From a checkpoint of a small transformer trained on Wikipedia.
Size: 16 layers, width 384, 2 heads of 128, vocabulary 8192, 50.4M parameters.
Training: 745M tokens, 5724 steps.
MLP neurons of a small language model. Each row is named by its layer, matrix (up: input weights) and neuron, and shows model dimensions 144-271. Each number is 50 + 12 x the weight over its row's rms, rounded and kept within 0 to 99.
Before each neuron's rows, "fires on" lists the tokens most often at its 100 highest values on Wikipedia text that the model never trained on.

fires on: " by", " |", " among", " from", " to", " and"
L9.up2407:43 49 56 63 55 55 45 44 48 49 61 64 54 29 63 44 40 56 74 61 60 61 54 75 62 45 43 37 61 26 68 54 39 50 57 47 24 50 49 57 60 66 43 60 34 36 86 50 46 44 56 46 43 44 48 46 45 38 47 44 56 50 35 66 29 55 46 43 56 45 41 73 37 53 48 45 61 39 43 33 76 39 66 73 52 57 54 71 29 46 53 71 48 40 48 33 53 44 43 56 56 71 56 55 40 46 44 43 78 40 58 43 41 42 40 44 62 26 64 56 54 71 35 59 30 65 37 66

fires on: ",", " and", " most", " late", " early"
L9.up745:41 33 70 40 46 59 51 38 63 58 57 25 59 53 53 32 29 40 51 62 58 90 58 54 54 78 56 54 45 50 60 44 26 53 51 45 49 61 55 57 30 60 38 42 40 45 42 70 34 69 45 58 49 63 52 38 42 63 38 27 35 71 49 35 39 57 33 43 67 36 39 45 57 50 39 45 40 77 48 37 55 30 51 68 44 52 50 39 46 49 44 25 67 59 55 36 50 27 51 48 42 48 55 44 68 64 51 62 45 53 46 34 54 43 61 46 48 50 53 41 54 47 54 65 46 47 50 48

fires on: ",", " and", "ly"
L9.up582:53 40 58 34 45 47 64 55 53 34 76 62 63 45 51 82 79 46 57 45 52 25 49 55 45 35 42 40 48 31 64 57 33 37 41 45 46 65 53 60 22 45 61 47 60 57 29 42 30 49 56 39 57 64 51 43 53 31 46 53 47 52 46 57 20 49 48 50 57 47 78 61 45 48 28 44 27 65 69 40 65 61 58 55 34 72 42 71 45 55 34 48 49 33 38 48 74 64 60 54 33 45 46 60 38 69 60 44 80 66 59 51 51 49 38 45 27 40 35 43 64 49 76 57 54 57 16 59

fires on: ",", "-", " |", " and", " by"
L9.up479:42 42 50 51 52 73 40 56 52 53 56 42 63 46 71 63 56 50 52 49 24 52 74 51 36 66 42 70 52 49 61 45 56 22 71 53 55 63 51 47 31 61 51 39 40 40 48 58 50 48 39 56 27 89 68 37 50 44 47 50 45 57 60 64 42 34 31 51 30 57 47 44 59 56 52 57 38 49 59 49 43 53 29 54 49 38 64 57 35 58 38 59 53 42 41 57 61 46 65 43 32 38 42 58 60 62 38 49 49 40 45 38 51 61 65 59 48 57 55 49 45 92 53 60 52 53 60 41

fires on: " |", " and", " a", " m"
L9.up1438:50 40 61 55 48 38 59 62 52 36 47 49 43 46 53 47 36 56 36 65 51 59 64 50 38 54 55 65 60 75 26 33 56 60 54 67 30 48 51 39 54 51 72 65 54 65 52 60 58 54 36 79 56 44 61 58 42 59 43 32 41 54 76 36 40 50 22 38 45 66 44 40 43 48 39 45 56 60 52 58 50 54 64 46 63 54 60 44 55 46 25 39 68 48 68 45 37 41 72 46 35 41 47 55 52 51 61 32 28 56 61 54 54 58 61 64 60 60 56 43 49 55 51 56 69 80 57 43

fires on: "'", "-", " (", " in"
L9.up1820:51 51 51 36 26 37 33 42 62 43 49 34 52 57 29 45 46 36 42 32 53 66 50 38 50 56 30 60 45 50 53 58 39 57 67 69 51 45 37 39 55 45 37 60 52 48 50 59 38 47 60 65 42 72 66 40 29 58 35 61 37 64 39 45 43 34 83 57 41 50 60 69 46 53 55 57 28 43 48 50 64 57 67 65 61 57 49 74 53 40 63 49 39 60 56 56 52 56 64 57 36 51 51 42 66 44 33 33 47 59 24 44 53 54 44 59 35 73 36 39 57 58 53 43 64 52 57 49

fires on: " of", " the", ".", " at", ","
L9.up1923:44 56 40 22 51 43 60 31 36 53 39 21 48 28 48 62 14 46 58 57 54 56 61 58 29 48 55 59 53 38 59 27 44 62 48 40 54 29 66 68 40 77 49 59 39 48 52 36 52 48 36 57 50 33 66 57 73 52 46 45 44 55 41 52 46 63 44 50 48 61 62 50 29 44 52 55 45 39 50 30 29 57 32 68 63 45 64 61 53 20 55 57 56 50 39 50 55 39 55 57 25 36 53 55 29 43 41 32 46 70 45 56 33 43 54 62 76 58 45 51 50 32 54 64 23 50 71 56

fires on: ",", " the", " and", " his", " far", " a"
L9.up1145:46 57 61 45 38 47 68 62 39 67 47 54 54 44 46 54 33 47 49 62 76 46 55 39 65 57 62 31 36 68 49 66 50 59 65 61 45 61 41 57 56 56 53 61 65 53 57 48 48 51 49 72 46 42 50 56 34 64 50 56 41 69 53 58 46 36 47 52 51 40 45 40 48 50 41 74 55 76 70 45 40 69 44 36 38 51 39 49 63 61 68 46 77 37 56 52 58 64 61 22 50 65 38 45 37 37 37 60 53 47 75 60 52 52 37 75 30 48 63 40 43 38 36 47 52 53 49 27

fires on: " and", ",", " to", " at", ";"
L9.up2904:47 45 50 56 40 31 39 58 46 42 33 46 40 38 47 52 43 41 54 36 33 51 56 57 53 43 47 47 42 33 61 59 55 49 50 30 39 74 50 54 37 52 58 45 63 33 69 45 38 49 64 43 54 59 38 44 46 56 62 49 62 40 37 45 61 69 38 50 52 57 49 68 67 49 34 30 43 55 66 52 64 45 63 38 49 44 66 57 61 52 25 81 59 38 28 50 61 39 63 62 67 46 42 53 56 52 39 63 48 20 74 27 41 55 42 62 24 54 44 58 50 76 66 54 56 73 50 47

fires on: " his", "s", "a", "is", "i"
L9.up2552:35 61 44 46 58 53 51 51 46 47 53 47 51 44 56 58 50 64 47 46 34 65 55 58 77 49 37 56 52 53 59 54 43 38 59 68 38 74 45 46 51 54 34 37 61 46 37 47 67 44 47 62 60 30 32 61 51 50 52 28 66 55 44 36 43 66 46 74 43 38 57 58 70 54 46 65 79 56 62 47 63 42 54 56 52 54 49 72 39 37 56 54 44 46 38 48 59 72 43 59 55 49 61 46 51 64 88 40 42 39 61 61 43 59 40 62 47 43 43 32 44 41 51 34 37 45 53 62

fires on: " the", " and", ",", " by", " of", " from"
L9.up1060:34 56 50 47 64 57 44 50 57 52 33 38 48 34 65 53 39 56 52 36 42 41 54 33 75 65 37 49 48 56 50 53 45 54 67 59 50 58 50 48 64 68 41 42 31 46 36 45 43 54 66 72 43 51 46 50 47 40 44 57 58 59 59 65 39 55 49 26 63 58 66 62 44 38 12 41 53 36 59 41 77 46 48 54 54 42 41 58 38 46 60 42 68 62 34 37 58 58 72 62 47 49 59 46 44 80 50 34 58 58 47 34 30 43 70 67 49 47 46 31 54 41 34 52 52 48 34 69

fires on: " the", " and", " he", " her", " a", "Sh"
L9.up2463:47 54 43 60 70 50 46 35 74 72 52 67 52 43 52 31 68 44 61 34 74 47 45 69 57 36 37 49 66 32 62 42 53 60 51 70 39 36 61 29 73 20 58 49 30 68 65 48 49 50 59 30 36 39 56 13 47 57 42 44 55 61 62 43 40 45 46 52 46 52 52 57 53 57 43 49 31 44 35 56 27 23 38 39 61 57 51 48 50 36 65 56 53 45 30 59 40 74 59 23 56 53 46 49 58 58 67 39 45 39 65 55 36 54 51 69 38 53 50 48 38 55 29 47 48 40 55 71

fires on: " a", " 1", " the", " one"
L9.up1181:49 43 23 41 52 51 55 71 61 36 54 66 35 70 67 38 29 47 32 60 57 60 26 44 56 59 59 54 50 44 35 54 59 49 58 77 51 43 35 30 49 37 58 46 78 46 72 64 33 62 39 50 52 58 58 49 60 46 47 44 64 52 65 47 49 54 53 40 51 51 46 38 52 53 54 61 38 41 70 43 58 36 62 37 58 63 54 42 20 50 70 14 41 54 78 55 49 41 43 45 66 30 41 53 65 43 61 53 45 48 52 53 50 41 69 59 80 41 37 54 62 45 56 28 51 53 34 34

fires on: " most", " more", "I", ".", "inc", " I"
L9.up2678:47 42 54 37 46 43 49 48 65 42 37 39 54 59 49 15 61 68 31 38 37 75 50 78 53 49 49 48 67 31 40 42 46 72 51 43 49 38 43 58 44 43 56 59 40 63 42 54 52 52 37 38 53 32 40 70 45 43 57 47 67 30 30 50 39 55 55 78 30 56 43 63 40 60 51 49 47 46 49 54 39 72 57 57 67 56 40 75 50 64 45 41 42 30 35 55 54 50 47 41 55 52 65 55 21 44 46 48 39 64 60 47 34 69 60 35 65 58 45 56 54 68 56 39 42 57 62 58

fires on: ".", " %", " an", " David", ")", " Density"
L9.up1894:60 61 52 62 70 48 43 50 49 32 59 56 45 46 58 27 58 73 65 44 53 70 55 69 67 57 36 46 37 59 50 56 69 37 56 56 52 49 47 49 53 71 48 40 62 53 49 30 60 61 73 58 49 24 74 27 45 52 53 49 61 52 58 63 49 50 47 81 39 49 53 76 74 40 50 52 60 43 49 60 36 67 53 31 38 46 55 57 50 42 41 57 61 77 28 36 50 43 56 57 38 70 56 38 45 46 42 20 54 20 69 33 37 66 57 43 46 52 65 54 46 27 37 62 39 30 43 21

fires on: ".", " (", " No", ","
L9.up373:58 49 46 44 58 55 39 53 54 63 51 57 59 74 52 54 38 65 59 45 55 35 50 63 58 48 28 59 48 35 37 48 42 51 50 49 35 42 54 28 77 76 67 42 82 65 53 49 59 44 56 37 28 34 61 68 72 39 34 36 29 44 61 81 48 47 27 12 48 44 51 46 61 48 37 62 53 62 66 60 58 58 53 62 51 49 57 58 46 50 52 69 59 43 49 68 46 45 38 45 38 41 60 46 35 55 65 49 24 61 35 37 41 66 45 42 55 62 41 75 53 55 34 53 39 44 69 62

fires on: ".", "06"
L9.up2555:49 46 49 51 37 45 43 49 52 59 39 45 39 43 59 44 56 72 58 43 68 55 45 47 35 51 73 23 76 58 40 49 60 59 37 42 85 54 58 52 55 43 49 39 52 64 54 48 65 58 74 53 44 59 53 32 58 59 41 41 63 58 31 43 57 48 52 48 37 44 56 45 42 69 30 36 75 09 48 65 45 36 41 41 67 74 45 52 47 46 42 40 62 33 37 54 54 53 46 38 64 62 49 35 34 31 40 31 50 51 43 48 55 48 54 27 64 59 34 43 52 64 63 52 60 38 47 49

fires on: ",", ".", "\n"
L9.up2001:72 43 55 45 63 35 65 47 65 48 46 60 59 45 39 72 48 54 40 74 42 63 69 57 52 29 34 61 62 43 55 43 26 53 70 42 51 35 45 39 52 33 56 50 66 50 45 38 67 47 45 39 44 34 53 49 72 49 28 45 43 58 78 47 26 44 51 67 32 44 77 39 27 50 23 43 40 71 54 53 34 42 33 38 74 50 25 63 52 45 41 65 59 52 60 74 51 59 66 53 21 62 43 69 44 69 42 56 42 54 78 54 42 50 54 69 46 42 46 76 66 22 39 56 49 72 53 64

fires on: " X", "X", " Q", "Q", "ck"
L9.up2966:55 17 25 39 65 49 62 48 47 45 37 36 46 34 44 38 60 41 62 41 34 44 56 37 58 54 66 43 53 49 41 62 51 66 63 49 46 62 47 46 65 60 34 54 43 48 50 25 22 41 32 49 39 42 42 54 49 61 62 46 63 50 44 51 58 42 51 53 75 44 42 42 33 60 48 70 44 44 49 58 44 33 42 53 43 57 44 54 59 35 49 52 52 34 64 57 42 59 47 46 49 69 51 48 39 46 56 56 28 37 40 43 28 65 38 34 66 56 60 53 46 82 64 48 34 55 52 40

fires on: "a", "e", " Ba", "i", "u"
L9.up3003:61 67 50 41 46 62 31 65 46 40 58 43 60 38 56 40 53 70 59 52 53 42 40 74 63 62 52 49 51 42 48 60 44 74 65 43 49 65 38 63 41 61 65 55 49 44 40 43 66 48 70 71 59 35 43 52 33 75 49 40 53 36 61 41 44 46 55 75 60 51 31 60 52 50 42 69 47 59 38 55 61 31 53 59 57 61 55 55 51 82 55 59 45 53 47 48 43 69 45 30 63 55 68 32 36 63 36 60 24 68 66 72 57 38 38 52 32 73 57 21 62 47 54 45 51 59 54 45

fires on: ".", " to", " in", " the", "°", " ("
L9.up2837:76 50 53 52 44 61 40 59 48 63 41 61 43 32 38 47 68 49 57 58 51 45 43 44 43 71 47 48 45 48 63 42 50 68 28 63 55 64 46 40 20 69 69 63 49 58 71 42 42 43 41 46 32 57 65 58 60 68 68 38 47 25 37 23 41 36 29 30 33 44 63 59 63 67 51 49 41 48 54 52 40 53 59 54 56 65 59 42 32 42 32 53 71 52 36 53 53 59 51 46 57 48 60 55 36 42 40 57 47 36 36 51 55 38 35 49 58 46 28 52 63 59 42 49 55 65 41 34

fires on: " part", " under", " Men", ".", " War", " in"
L9.up2117:39 48 51 55 53 74 50 45 28 40 48 45 55 66 50 43 66 43 63 50 41 42 44 41 51 57 39 27 56 51 74 48 45 32 55 34 59 40 60 59 44 47 40 48 45 42 47 46 37 59 35 44 56 34 58 47 54 44 44 60 53 58 49 60 69 41 34 84 42 55 42 39 64 63 30 55 74 59 45 66 55 57 39 25 24 76 43 62 65 60 31 39 50 41 40 73 56 44 46 55 60 30 55 49 41 60 43 60 52 54 53 37 50 53 53 57 48 44 34 16 41 70 39 50 29 56 21 39

fires on: " to", ")", ".", ";", "t", " not"
L9.up2753:42 44 59 48 61 44 44 36 64 75 43 57 71 80 36 52 59 54 52 41 58 52 65 36 41 63 43 46 64 36 36 41 64 36 46 55 63 65 47 47 60 65 27 62 41 44 57 56 33 34 22 46 45 49 43 58 52 65 63 51 42 34 27 53 41 41 40 19 58 79 79 46 52 56 37 56 44 40 72 34 52 59 54 66 36 46 56 68 44 57 35 53 62 29 47 48 58 50 59 46 62 68 49 61 44 37 62 57 45 59 46 22 42 51 62 22 54 22 75 66 54 52 54 42 58 54 57 55

fires on: ",", " and", " a", " (", "eb"
L9.up412:57 46 45 61 60 55 33 62 56 56 45 38 43 54 39 67 52 60 50 51 30 68 65 61 58 51 41 71 37 49 38 40 41 60 45 51 21 40 37 38 71 53 47 43 25 44 48 67 51 56 63 44 40 38 45 47 43 36 48 45 32 28 66 27 59 26 56 67 69 43 42 53 48 57 57 41 66 41 76 68 52 24 41 54 62 46 51 33 68 51 54 61 15 47 42 69 62 59 51 51 43 60 62 50 38 53 34 54 39 46 33 61 56 95 42 27 44 43 54 48 50 43 48 53 44 51 38 48

fires on: ".", "2", ")", "a", "1"
L9.up2270:50 65 62 56 50 41 53 43 18 79 81 47 45 31 40 64 57 63 57 43 59 57 67 24 46 50 47 70 53 41 68 49 63 45 67 64 52 54 34 64 66 42 52 45 54 66 49 42 36 37 44 58 36 46 64 72 48 67 64 49 57 49 50 54 43 47 43 20 40 45 46 43 58 40 60 59 63 30 64 70 53 34 50 52 37 55 56 60 23 40 51 53 31 56 42 65 80 45 44 43 47 56 45 69 46 52 77 57 65 35 43 32 62 61 46 57 60 50 36 39 46 50 67 34 39 59 68 58

fires on: " the", " end", " ", "i", "C", "an"
L9.up359:42 80 68 40 47 48 55 57 45 64 68 47 55 42 37 39 48 73 43 30 46 53 46 51 41 46 57 29 37 53 48 50 53 52 44 35 38 40 28 52 53 53 45 56 62 50 74 42 56 56 91 54 40 37 38 37 38 55 30 52 66 51 45 44 53 43 46 35 51 53 41 61 44 60 51 35 45 57 68 38 49 41 67 59 59 49 27 37 49 43 51 48 67 20 35 49 50 45 56 56 32 62 71 51 27 56 56 67 33 60 57 43 66 41 77 52 63 66 56 67 67 41 44 44 25 67 46 40

fires on: ",", " and", " by", ":", " of"
L9.up2543:46 64 58 39 39 71 33 41 75 50 38 46 60 64 51 44 58 45 66 39 45 53 54 39 46 60 47 62 35 28 65 79 42 45 31 54 41 20 58 59 44 61 35 50 44 38 57 41 66 46 72 40 68 66 47 52 44 43 40 45 39 65 50 41 42 55 47 34 58 70 35 44 50 46 21 46 51 42 39 36 54 46 43 48 56 56 44 29 29 36 62 64 53 70 62 38 54 34 45 39 50 70 37 58 38 67 42 37 49 63 44 63 62 53 67 47 48 42 32 52 41 69 59 33 41 44 53 33

fires on: " $", " Boston", " −", " under", " "
L9.up1512:75 50 50 48 54 48 54 51 53 49 48 44 43 52 33 72 55 54 59 51 41 53 58 58 37 59 39 45 65 28 36 43 73 49 62 65 59 59 54 59 45 42 43 60 64 46 67 41 45 42 44 71 38 56 55 67 44 90 60 66 62 68 32 47 43 32 54 56 47 53 60 69 38 48 82 38 50 51 45 45 62 57 44 52 57 52 58 33 54 52 42 50 62 59 66 48 40 49 57 33 27 54 54 52 53 52 49 42 58 73 63 50 44 44 61 60 75 59 46 42 52 41 72 29 61 61 49 74

fires on: " to", " of", " in"
L9.up15:40 37 66 43 54 46 32 46 61 22 55 63 55 36 65 49 41 56 41 40 56 40 41 69 56 39 53 61 41 77 59 32 52 44 54 47 62 45 46 43 33 58 63 47 34 45 67 50 50 50 46 54 43 55 51 50 41 47 39 48 64 59 60 72 66 33 54 77 66 44 56 49 27 71 50 69 45 71 46 86 43 60 76 52 41 84 29 59 52 46 72 66 48 63 32 64 40 58 38 59 52 26 61 55 49 51 31 52 57 52 50 36 54 67 54 27 41 50 40 53 48 70 51 56 45 50 38 21

fires on: " |", ";", "rou"
L9.up2639:59 66 43 54 59 43 65 49 46 59 37 48 48 47 41 54 38 38 29 71 27 42 35 33 53 33 29 37 47 77 41 60 59 43 34 49 40 80 41 39 42 59 32 56 14 56 55 57 36 53 52 41 37 43 10 49 62 41 56 54 68 69 77 53 44 47 39 45 51 57 45 36 44 75 63 54 47 49 38 54 51 71 54 47 64 50 59 57 33 33 65 52 34 63 63 60 59 38 82 48 54 47 61 86 37 35 41 39 47 43 68 44 40 39 75 59 41 30 60 40 35 42 44 79 53 42 66 42

fires on: ".", " and"
L9.up2265:32 47 39 66 35 49 48 40 38 60 55 34 60 37 35 24 56 77 46 36 67 47 48 46 39 35 63 30 67 47 81 54 50 74 42 54 64 48 57 71 43 39 48 30 54 55 65 72 59 42 43 15 39 51 52 36 45 19 51 62 33 60 61 45 56 57 23 55 54 62 55 42 46 76 49 21 39 55 65 55 47 42 43 56 42 67 62 43 51 39 37 35 48 28 50 54 67 38 60 46 68 71 48 43 47 57 33 47 59 42 63 35 44 46 64 53 56 28 43 59 41 65 69 31 54 57 49 55

fires on: " under", ".", " (", "-"
L9.up1940:45 46 60 66 58 25 47 42 54 24 46 47 48 65 45 41 42 46 52 76 32 36 53 58 65 68 62 46 49 68 62 40 41 56 45 71 53 58 62 32 34 60 44 61 46 36 66 44 33 66 32 43 56 54 57 64 43 45 54 30 53 43 44 63 58 34 50 44 61 80 63 52 50 73 49 71 64 47 43 57 57 50 53 54 37 50 52 25 47 50 20 24 59 62 62 45 70 52 53 53 36 43 44 43 44 68 41 67 40 48 46 27 34 59 40 54 43 62 37 62 38 60 57 29 58 52 48 46

fires on: ",", " as", " met", " Di", " to", "."
L9.up1741:54 41 46 44 58 39 42 69 41 44 54 39 60 42 71 42 70 56 47 45 52 40 64 38 59 40 65 50 44 62 48 51 37 48 26 45 57 62 56 59 57 32 41 68 47 44 50 65 46 49 33 47 55 52 32 57 77 66 28 54 47 57 48 68 58 29 59 59 30 59 57 57 27 59 54 44 38 37 45 46 47 41 43 46 40 56 65 59 59 37 57 50 71 86 61 61 38 57 58 35 57 49 50 44 55 80 52 59 37 38 57 60 49 42 71 67 32 62 31 51 63 59 28 54 50 49 55 58

fires on: ")", " |", "\n", ";", "ve"
L9.up777:36 67 56 46 74 38 26 52 26 48 36 45 48 57 54 54 46 50 49 71 48 43 66 30 56 43 45 66 67 45 54 46 46 21 52 50 36 52 51 60 78 62 42 56 50 43 37 50 67 64 65 72 26 66 41 75 63 47 51 49 62 53 21 56 52 54 84 31 45 48 55 51 72 61 37 67 32 30 82 25 42 30 55 40 50 31 52 54 36 59 59 54 56 49 49 52 54 40 57 61 47 61 51 35 38 32 53 52 51 46 59 37 41 57 54 44 41 45 41 43 35 61 56 49 49 62 65 57

fires on: " |", ";", ":", " by"
L9.up426:41 64 59 56 49 62 14 55 51 50 37 51 45 54 50 62 41 35 27 53 41 46 49 46 52 34 42 38 48 45 67 55 59 46 36 46 48 49 66 63 50 59 42 54 49 60 35 54 38 54 67 43 49 69 52 54 35 45 42 61 44 50 47 48 55 42 78 47 52 40 61 56 68 61 56 47 42 50 59 43 51 73 45 51 61 45 47 63 42 30 63 47 46 48 63 77 61 40 45 59 63 70 60 63 55 48 47 64 40 61 57 47 49 34 54 43 70 50 52 56 39 57 56 69 63 49 41 51

fires on: " Q", "Q", " do", " Cop", " Th", " Qu"
L9.up1086:51 49 56 33 57 69 72 57 64 56 41 16 50 57 52 47 42 59 79 54 46 63 41 31 50 68 50 57 15 57 48 58 64 61 60 49 38 43 49 54 50 47 49 27 47 48 51 29 60 49 26 55 63 57 67 57 53 11 74 54 83 67 36 30 52 29 62 24 63 54 29 48 44 53 61 44 37 39 36 55 55 46 60 53 56 47 57 72 68 56 45 47 52 35 55 48 72 63 47 38 60 54 57 59 39 41 52 37 69 44 65 59 46 55 41 40 76 52 44 46 75 79 57 41 52 34 63 55

fires on: "C", " the", " C", ",", " p"
L9.up630:40 38 45 41 68 62 67 51 57 59 47 66 48 46 66 45 42 40 71 41 50 70 54 36 19 63 54 48 51 50 72 37 38 52 61 49 58 52 53 42 42 60 42 69 49 57 53 35 44 36 54 68 48 43 72 36 44 55 46 34 67 56 54 56 20 42 49 50 65 70 50 62 49 47 40 45 52 47 56 36 38 43 38 56 55 31 43 49 56 33 67 34 53 57 41 46 27 46 36 59 59 62 55 44 29 42 58 58 32 59 83 53 56 15 65 53 36 60 41 49 74 61 46 50 60 44 70 47

fires on: " de", "-", " De", "%", " Cre"
L9.up2544:43 35 58 51 42 28 58 38 59 22 52 49 47 46 66 45 51 40 55 40 56 51 54 44 40 36 40 78 32 47 47 50 32 48 48 67 43 50 67 48 54 57 34 62 49 55 55 48 42 75 54 68 39 68 39 66 43 55 42 57 50 62 48 53 50 41 30 46 26 41 50 72 57 64 39 66 48 77 41 45 26 59 59 35 62 36 55 38 63 56 74 53 68 61 35 52 46 33 54 42 38 73 44 51 37 45 38 30 43 59 20 53 43 37 55 38 49 57 22 63 49 46 46 47 46 60 45 36

fires on: " |", " the", " in", " (", ":"
L9.up251:54 27 40 63 14 55 30 52 57 38 49 48 53 61 49 39 41 49 33 53 55 54 52 54 53 51 33 58 66 54 37 64 42 69 69 53 47 56 47 61 44 55 65 49 42 54 49 61 28 59 37 27 48 70 33 56 29 58 30 54 35 51 53 54 38 28 47 32 68 53 52 48 55 47 57 58 51 64 45 51 43 58 51 81 66 61 43 45 46 51 51 54 44 57 52 65 38 33 42 34 53 35 54 62 49 52 54 65 43 71 34 59 54 61 62 46 57 45 28 50 64 60 54 60 56 48 64 63

fires on: "–", "’", " $", " (", "—", " −"
L9.up2383:52 41 46 62 56 44 53 50 70 55 53 54 52 46 55 40 49 48 71 62 45 43 44 81 69 42 51 60 70 34 56 73 55 45 45 40 53 42 59 54 26 42 48 47 74 39 44 16 39 52 56 68 52 46 43 69 48 54 56 67 67 42 25 41 54 46 56 83 54 40 38 44 58 44 68 52 53 46 40 87 32 66 29 66 48 53 69 54 56 33 54 50 75 47 72 76 42 58 52 56 50 80 51 56 39 35 50 51 50 58 59 24 46 59 61 32 69 53 56 41 43 65 61 63 44 39 28 54

fires on: ".", ")"
L9.up2932:59 37 47 29 67 65 55 66 55 26 37 51 42 48 47 57 45 44 62 39 44 55 56 20 58 54 52 41 67 41 72 51 44 61 44 31 28 58 28 52 65 29 26 34 54 68 38 39 56 46 50 70 54 54 43 61 55 70 22 43 48 49 40 39 40 48 60 44 39 47 52 64 47 44 43 46 51 46 37 43 46 58 49 63 32 77 63 44 39 42 44 54 47 53 31 62 58 53 40 27 56 53 59 63 53 56 40 40 54 61 33 60 67 40 43 23 60 36 32 33 50 56 51 55 46 60 38 51

fires on: " to", " Bl", " from", " be", " the", " of"
L9.up1992:45 46 60 43 30 48 71 29 54 55 49 53 47 59 50 60 45 64 54 52 46 43 44 69 52 46 53 58 28 51 33 45 60 55 51 71 47 66 31 38 41 62 64 21 50 45 73 53 72 41 46 42 49 38 42 51 29 42 40 35 62 53 49 48 53 34 45 55 58 73 45 38 54 57 42 57 29 51 50 49 71 18 53 54 28 53 27 53 55 39 49 45 65 48 28 60 85 59 34 41 48 64 57 59 37 17 36 40 51 39 44 37 62 66 42 52 60 46 25 44 39 60 56 47 55 54 43 54

fires on: ".", " Daniel", " Martin"
L9.up2441:32 50 22 35 58 47 38 52 42 40 59 57 36 39 37 33 69 35 43 32 54 52 72 47 39 41 32 42 68 62 51 50 55 52 40 31 44 70 68 54 51 34 52 47 48 59 72 52 38 36 48 50 61 28 67 37 47 51 36 38 30 57 34 56 28 45 31 66 50 50 34 44 42 52 46 35 56 56 61 51 54 53 59 53 58 40 59 22 69 60 48 43 57 56 54 56 60 35 50 62 27 58 50 22 39 58 77 74 62 36 54 52 56 39 62 51 40 42 54 68 47 55 50 39 68 54 45 63

fires on: " as", " I", " As", "I"
L9.up1093:42 35 44 54 46 50 48 36 50 39 61 41 47 65 61 69 66 45 44 44 52 58 45 51 50 59 51 42 64 30 37 38 34 50 52 54 46 37 43 55 54 46 32 48 43 46 65 35 52 32 63 35 50 37 47 69 38 34 40 58 62 41 44 31 44 37 47 39 32 49 58 39 27 56 82 47 38 35 51 58 60 49 54 64 29 40 72 67 39 50 54 55 35 44 53 41 35 38 41 17 17 51 63 30 51 48 45 70 40 61 64 52 50 32 61 29 67 58 68 39 36 67 38 54 57 47 76 57

fires on: ".", " –", ";", " Mac", ","
L9.up2380:64 35 39 47 45 61 86 52 65 39 41 60 42 71 39 36 47 47 41 50 39 36 67 51 62 25 53 34 44 52 43 44 49 52 59 46 53 67 49 59 61 51 42 39 40 58 60 48 50 59 24 79 56 64 64 50 63 49 41 34 42 44 50 56 71 30 62 57 39 54 49 60 52 65 61 74 52 37 34 64 67 58 46 40 42 45 51 58 54 46 36 31 68 37 58 66 42 45 53 24 66 69 46 49 57 54 58 52 62 31 60 48 55 48 50 61 58 18 43 37 69 59 63 56 39 27 21 53

fires on: "\"", ".", ",", "'", ")", "0"
L9.up1377:67 48 41 59 76 46 48 53 41 37 53 42 32 38 52 48 58 47 64 55 55 57 70 47 61 54 48 72 74 44 52 55 56 39 48 54 52 52 38 30 51 52 57 66 67 52 33 32 53 52 71 50 57 46 52 49 26 52 36 41 36 77 52 55 25 53 52 46 39 59 44 53 38 32 54 55 52 63 64 32 42 46 17 57 42 43 54 34 45 36 43 66 47 62 34 56 42 47 55 49 24 71 46 50 42 59 72 49 45 45 57 52 45 59 30 56 51 33 43 48 55 54 47 55 32 49 26 48

fires on: "=", " of", " and", " American", " on", " Bi"
L9.up1480:49 32 46 25 47 65 51 59 48 36 30 32 47 63 59 26 64 64 47 41 46 70 57 57 53 36 43 58 48 63 48 70 35 51 58 64 47 56 32 49 56 48 57 51 22 69 54 55 40 57 37 55 40 66 72 57 55 31 41 43 53 49 59 40 31 50 43 35 43 53 52 49 73 38 57 37 49 58 72 24 46 44 42 50 58 59 36 78 47 40 40 39 63 53 41 45 27 36 70 75 56 52 57 44 44 62 53 51 40 43 44 48 59 33 50 51 76 49 53 58 68 53 72 44 67 47 52 36